MLP neurons of a small language model. Each row is named by its layer, matrix (gate and up: input weights; down: output weights) and neuron, and shows model dimensions 128-223. Each number is 128 + 32 x the weight over its row's rms, rounded and kept within 0 to 255. Numbers have three digits each. A neuron's up and down rows have the sign that makes its largest values positive.
After each neuron's rows, "fires after" lists the tokens most often just before its 100 highest values on Wikipedia text that the model never trained on; "fires before" lists the tokens most often just after its 100 highest values on Wikipedia text that the model never trained on.

L4.gate92:185168125121200137161118087176136073101191083129160164121113113150125125146174090141198151103111101155087123135109139116094156071131121151161185180120133128131129095151136131138083130154141130147130101137189105140085126145072064204112112162088150132159121122092157101096084149130113166107
L4.up92:196113050114095121118116107148099174142119136124186152135146122121094138082132093105174086105106190157141077098127096120133172137093131102138109099098122146099181180165070092155137028095163104083060167118149174124170100143069142100157152170126142127155182110148097095117074124183124118199
L4.down92:144042114083174145177114136193164106100125174103137124104111132129097132126154121139149184188131124124099061177121172165111096141122103146125162103146189124090068121085134160126143152148106155146156162158105074199122119125122142138083124143097114147099088112108138109166077103127139118068
fires after: " R", "3", "6", "7", "2"
fires before: " ", "ard", "al", " |\n", " |"

L3.gate32:212190120048075092140116161093099133156128087092103122143134155092084169061144117114155176142110132154103116144161164104107119101169191137128142162137098150088162158188131154132086133125094140049146115121121094139139107123131151087113138179133135155101201080106173129107078125155119137126
L3.up32:121141107158128152157136090156164129098136150158180082154123143110099111160168129079133118100098108190120156174121192122135131164077165146121150146119158118035132141121119128084120103157149074139145130145137178105161161105187154177099115153170184097112175104110130206109084153164170134093
L3.down32:102114088110153138135125189119156092146042094101154213118147148142156054118098162162066084176124128086138136064133127168134149142207125067184114072126124089207163183098174105163145150150131124060147188152100110145098058138173090117166143140153156175185083169117121090070119103128096142139
fires after: ";", " t", " |", " d", "R", " R"
fires before: "1", "2", "in", "0", "ff", "vel"

L4.gate327:111160135128132122163095120147145123113065138098127161128107121126134161045089091123157133139081100115118142103190128165165105098103084142100117115111107181102191157130174139135184117108151119144124114099124127131085141124140120111135040170093077126125160140098068095087136121067079120105
L4.up327:181149095165127140136106120133152093185132151177178095161070103169149122052114072119142131153103095150129153121126068110126144166119163132092142137139122124152157087093143150093110144121097149175129140096116071042075175084143134117140131140143083137137154119108058069095151083123163158159
L4.down327:162188182103158131130090129106156136120126088074075164085162141103062129157136121215128118106105166123118111097126146145122095111127095108093115108115120201121121105145097125186101188113115150051128167110112142135125068141207120099148130136114143125093126117097138127182119135058099110090
fires after: "F", " Q", " F", "1", "2", "iv"
fires before: " ", " S", " F", " G", " W"

L3.gate562:149120119138159108150154087101137151104109093148156154142126115103156097151122113135101158148170090128136179178115167155085026133098094058102128109120114204144113120151163071133132203140123173078116121054160152121104141153105127121126098212163091136137136062153167138122074092122124072117
L3.up562:180130162201126122194144132112171129162139155154142128107144188144121118142152105119154120074158146202145092186139140087136096135132083081121168093115159151150151122121106129077117167135142097176151099089119138099136119157115086173121073150085147115163089086149143161078175187116130066152
L3.down562:098086160121089107172088160141117080160129135096121132093104123231102116060123140110148072072085102096068087090160125152159124170152126153135122138123101101135149107110172123146101087128132106120133142118107149098169126111162098124155106100083162086072085126124109126102186140086146154186
fires after: " ", "3", "0", "7", "%", "1"
fires before: "|"

L3.gate187:172112165140137143141100113145132129088103175098119097136100169180063136116202091170145153176126088136090134110140156103075118145105193100179150132067114085086138059157134113141127073181109123068158111153117159129052152112112070155169116099095102102167158128109118181122131083135097089175
L3.up187:115159162142083150083172195099088073124105147115079113048106075086140150150131100095073114151106075065103159125133141115084139118127188124152123157162154160137140120127120167152141063106116138106140075132140159165128061085160103183129144149106115102156146155117106180180046126121106126109
L3.down187:116095139167109085165163049141166124164153114169101114130188090136153119093100160099180103126117117144137125158108129150175171150145028152100142156161085130159127123092152118105093189147134136136126142114165095145150111098112173079070129105156060178086076153155115112104163129145168106160
fires after: ";", " |", " September", " October"
fires before: "0", "1", "3", "2", "22"

L3.gate113:111162094130183167129186133144140157155131070137163193147120143102167026138135115112150181180109129103187154109130134162123109153125092148179154124143171121215184160188181132128160150096108078190171158110153191149136095140116098106120134130141136162102099094067108133158131150168114161167
L3.up113:135168158124089107082114136086147155047092112094122171126133088122086088127098115102105148152127106127169144144118093065084077172096150092134135112135112108116160144106138130197105113165114158121099147085105117170176131173115112107113141124077139180066162084092188134106167115083090143180
L3.down113:110143155156126125168109135131135095164152174169133049105097152138160179106143109091172126103118128168045067044143136132147160126176129138120149155142111168157114106151144146077140128132146155122102136156144101092117128099153134184162134150111123107226113155175110106141091114146149082088
fires after: "1", "2", "ep", "3", "ional", "8"
fires before: " "

L3.gate322:141192072087124091175096138169075081143168168093165137125135154163099144101076126155102120158185092125126086107057159160153151111120133109179185084082147192110145139093128061104127125094132104151095134127153119137114164087095091124091138118083109156173099139071139075144138123106135127163
L3.up322:126087158136117170053129171137135148102197180110132144104180136139153139122147091092160122145055131139163104131180177097170150135173127129072187142067126120184072149180199133109116100123094111159100088085070062132150168119087084173131165097173141141133160165151148136134099156091137095141
L3.down322:143130128126093165141148107127101084127117082146095139157131126093168177120123152114168154109114158111073116122190105121155089127060116118149072113141139150069140129068113130183111182079073142114129157148165124146183065119117160115103104067094064134122110066141193173055113119096114143184
fires after: " in", "In", " At", " In"
fires before: "202", "201", "200", "17", "199", "197"

L4.gate140:118158052128146135121082149182148136166157093111140112102201137112149175124134149154095124142153082150137097125080124092115144128101116117178146149127142159151164073154086113119152163130056180140118117156168106136095079148110149145055102124143144120217133094202103113131124106194088187140
L4.up140:132093096125074157134105111083104089135151168053118138083146133146129143098090098093177122090121090108146093125120112114099128125104134118149133141158055114164098022121106158125131079115151102054171124091145133129070117153109161102081092139159143117124136135096130183215076126146052151076
L4.down140:162091172083072148137155148100134136121118107187146115122092111118090122177134082151139129144115163130110141098123133098138086129125124119036139111123118126098089145118202169150113087153184122124165157146090117141151197121133177108156091180087118133051164193132140162083092122047150050154
fires after: " in", " |", "n", " In", "In"
fires before: " ", "ruary", "ional", "s"

L3.gate239:132126136058075075160080131132067097118142073110164106135049112116044114087119154131104141134136090125105143154114129074103155110124155114174099160059154147137148119090108113116091165082117146107112099081108118163134127078094123157083125119163130133186193119033135139141143117120147105178
L3.up239:160128131130113104136120127128165119103124170114079126136167124107049163113139119137139201152104117128135096148164163113170104099098125168088114103075089138033137134099204122166125125125136141135163121144138106216097098140105126122190104123081150132110126119140217096105148191109124134104
L3.down239:116122157143155098100149111108108098147138098130122142129088122093127131151106152133100134188144135120048129121070179142144136086162177166138157165119136136153141137154170113116090139157094131140113102135091109069140147104128060152160137077157143137130156111153146162151151123066209113119
fires after: " ", ","
fires before: ",", "9", "7", "8", "0", "2"

L3.gate29:143076107115215148164142126113088127163121134063154107105103129150169180155200125107165141105077097117140166058182090102157120092171136166083123145162217096088091155089055117118170143116129129134105085110089098149149129082066140112118134167080086075165150095140157108106129111126141138135
L3.up29:124104128148191159129119138158179100162134153201098121166154107119099126100173155112057150169158057144135105132079106095130123180098133130081208109073123143106087138075100127083174168108152148090081119106120107129103112083106082103082117124068187113200131116178199195129154105146145122193
L3.down29:081147136092074074190103093121104095083183129102141124170058183143150170156098144095145101172100156085101131135127115083159119105167099139199110145160127101155195137154175101111136120129112165193132131177107110107128089147105156127110150130174121133132202166126117138126137105141117190115
fires after: "1", "2", "3", "0", "00"
fires before: " ", " C", " M", " S", " A"

L3.gate312:151145142122103127125146095134104115154150122136155165106105158102149159142169130087063162167113076156160155134096161103144125203062148167109138182103108088096107151125141118139102124120099121088120098087111132097134088122138127085121125142153090077116143127120128199159166187129099121095
L3.up312:117161114134086161140087160087089073126046059165105098079118141104093153078105089093090097116088120103111118154139144117079126176177101123047145159135087141060143163124109144112139131137123168120131130097128130149130137060071090170085126197108122133142125158116159163099115186151114101134
L3.down312:155093170084107078093184130160167137146159122123139164111113133151174133166137129096114162137130102161098136106146116139116099127066106209214158181136140132167144109164152121168111124136155156104140138134140070105144154186181154094092115149175108099088146094140093166128184109085121117146
fires after: " ", " g", "–", " d", " D", "199"
fires before: "–", "ach", "ision", ":", "ver", ","

L3.gate291:107099086080103192167162156177176092085157105207123164173178183135127162114098142097114154090094123123109085120153123111149137175129141035098154118131136100089080131117113198150114111147064171081146130141148091155131106178132090112177134154168128173144107093094132112142154103104113111111
L3.up291:126055101147112119188096079106165075112123100162151088141113109127118124116095120114161056172090148133174137101198081138166104145144133077054127118135135169057131128113101137119069080072162150115174130125160059134156166077151170148169126117177195104071117151139102089153137120088142150085
L3.down291:144188139160120113072163144100093167149127175115137152073087107088146128134185130133103190126196129100109183152088189146107135107111095174194124162088146122170142113171156121138192164164134098098066133135105217118083087171112078102071122100102064103167150104132174163109145196106126114166
fires after: " ", "q", "–", "H", "18", "9"
fires before: " |", "{", ";", "–"

L3.gate411:120137143190144121132103179104143183140116152172105133151121160155145140149149149128147166115089133135101158131090159105140176112117079164119113096119088174151142114146216117128146149124149151106106112148143079140141095093127133146075179070095091148115108133084187144105070120134125136172
L3.up411:113108156093109067121084124125055128120200133209169122134155166155100090125117156148156075099159098154148139132113130119147144103136104123170157097152167164148099174096133127094102113182164161164109131094116104158128113096101137198065113113133114069144084134134161160072130156096133162142
L3.down411:141189179142144139108115150117152074126094166101145137129089144082140161134145099052093133176153106132167127133157099120161067082197116120135145142174159114137135078134178158134095128088095145112133067248124150156099115142140169113127161076147136181131077085146171145095138163129140141117
fires after: " in", "ince"
fires before: "200", "201", "199", "197", "202", "196"

L3.gate527:117130120123134083124164102105114102073130116097097127146071117148113137123091137194087130149080186089107121087119133166148199136080106114178172137072082111097117102123145117158100133130112077160126179125144166131157125103106133133147098118165093189227138139150198137112082112125132113159
L3.up527:162132093170156109125141191083154117146245103154084102157126151124125118160145062124095107159116157122170078112196147104145145135141131133144096118128102137053141057107076112133124160145163138158179143132170163130157151134090132130116121138114095109140062065135084139086109202091111080125
L3.down527:128159153083058220195094101141127122234108136155142178090176113157117119162142161126189130084158116126148145185158113129106090150145133128065117162186179178125174131155190121145127064114138204149118124156152096130147108171145126180134130123140113138110145148092131107108140161140096134148
fires after: " ", " (", ".", " c"
fires before: "5", "3", "9", "8", "2", "4"

L4.gate226:084115125136104166114160126127112068106112103126104080084127146196120153110135091094121122100051136137075103117088187137152102163124152139099180068112156101120133086101084150181097135119131131120144126123185155131109073175095122119163082158111126126155141129077107187126117143177184188093
L4.up226:097110143154146148195130172107091106078087107147127041125170154112140167112156091157090168205128092136162142154154109143165082133097140155108121089142094075121080115103137207148097121187147129152084169148190095123151115169135076149097109119078137086103106074136136125091086138131132133151
L4.down226:255142098124147204066117137140155184196132131131125186132085102108146087114071175194172105110124134117127130110101117128106159134132114111126148188142114161108132225114131070093104106086133092125141047136084146122118176088162179120142172085117144123150103151147141112157166094101057098138
fires after: " ", ";", " |"
fires before: " |", "3", ";", "2", "9", "8"

L3.gate298:130097140056137131125141070110107122207118100165190134059104140124060150093113137152105146114122096109148065133132059120080139110107125165138176138091145111078105130175090106142163156091163133118066076136127118117163161087143117129125163100087193142118167104152169138100091158116143083116
L3.up298:179124094138101158217144099155127128157065106185139149102136137155063135138078147089081175156162152068119170100144185131112186127157183095077139137103105086098177166159106124137082130131165202164109155109140119137105114147175084142126122138152027149115149163111125208125128123094123150095
L3.down298:112133183154126057146106158119169139145202105146116156173135148155142151145144088102109085090085160148102110135107111069091094100107089165174138081196105155143104105183166150093144117098137144109104073138124097112116127122183136114159043124163111114075120092100112128122129116125115142150
fires after: " d", " D", " pr"
fires before: "ision", "ail", "ect", "ach", "fer", "ro"

L4.gate570:103149131181146122153086130093148134074148120159112088117114101132079123102194130110141190129127111083133164188140133088200124107098172087093145076132185170091136165091097130080170198184113109101113139116166101147144078104119171123175125125134087095154128072099145096109134145118134215109
L4.up570:115075084114169067124159142141078110095090122066119100142078128187132115139184109095145117157124122187106114149126108132177135114120157152099166108138143137158097129120093124128158136128152100121114190132124131154172092162092132138150180145133109114160201101095167125156118191094136183080
L4.down570:172205123146127165127159129147149082093113116140143100081114169086122120170061099114089129123115097086111151116148073165131065089164023099163126173151125129149139172118157095062096078120127142136192065154142148042132149149134121085120110113096140127147087199158133140143142087119114105155
fires after: "8", "5", "4", "0", "1", "2"
fires before: "0", " ", "5", "6", "8", "|"

L4.gate225:083148148157137181074125149103101107137127165118112130102124110110126112168137092092101140105144069158164147129140120068135088151130142109147139188170118100154039084141161125170114165118172118089166120119111064206154120134098112085155173159112115077196194085110119163120090119115075112100
L4.up225:115123160178105155085130135160149084054117126152152120142171076093072126137172064074116108154110095125143104038128117138098156158128146151075155109145136111147140152114091138104105208136147141176089110190152143146193177167098159114163145171204130116185123100152155125103162139104101153147
L4.down225:206143164127112153175135113127186126138135103125149139150101139150194129076103120171156149125103199116113163139113134108179124115172124090159112150145100173087084173141154148101111092122128147122171094121147176093057172144146135171140134145135110106086144114122105126131146129146127100168
fires after: "0", "/", " (", "1", "2", ","
fires before: " ", "orn", " |"

L4.gate602:120094154134112189157152120184080068188117162110118116096122143171141221121170139099133153147125116113093158120131103108157181159087124168197076134114159047141100131109137149138118150115195074097170162133112100130127072094174121152088116147103047134139112096113142125135196213153086137199
L4.up602:122154124053138133086118142126114084145126145118131043123184165098136131161132114057193151137148137120107153134172105165129133152153107163141123094155163144096070114159109128169167157083145120157160130099104149139192099187079105027160117180104093123117119149132124199098201108107127066138
L4.down602:227133129192115150094075142101131167103132098101114145156091069160115089056131119242136104072099101125120179141079184115119138107146091092090181155077093153158187173104117102101089087129086131154140099148137136128112169080117184188112155050139122106106126109129125105103099096149086180108
fires after: " "
fires before: " |", " |\n", " &", "."

L3.gate428:088197121119155171168094177120147122137119152131091093185125113131111163091144159178080125178137129147086155176094138164153092086024140129186152163150135077089062126138126144132078146158123157126160173159095135185200138117139101055089124141126122114076144070132127145136076126091123116115
L3.up428:132190119151125121101134106172132152112128167091128129077141145122108175136139099103135120089121097149179139178132148159158099123144106150146204176075132124102117110147093153129077152198194127125126123123129145088095142153091126107122123140146098144158140127106102126130132088133146178102
L3.down428:137081183100132090138140162142132116146132091124176189089078138117178147206101148149114106104087141126162141118123136112121162147148140194050117100141124131180153164112131133111187076093135122126071091120113126107117147113125163183097158077082135127098111124130175115155151136097121062154
fires after: " ", "N", "ut", "–", " c", " p"
fires before: "9", "5", "7", "0", "2", "6"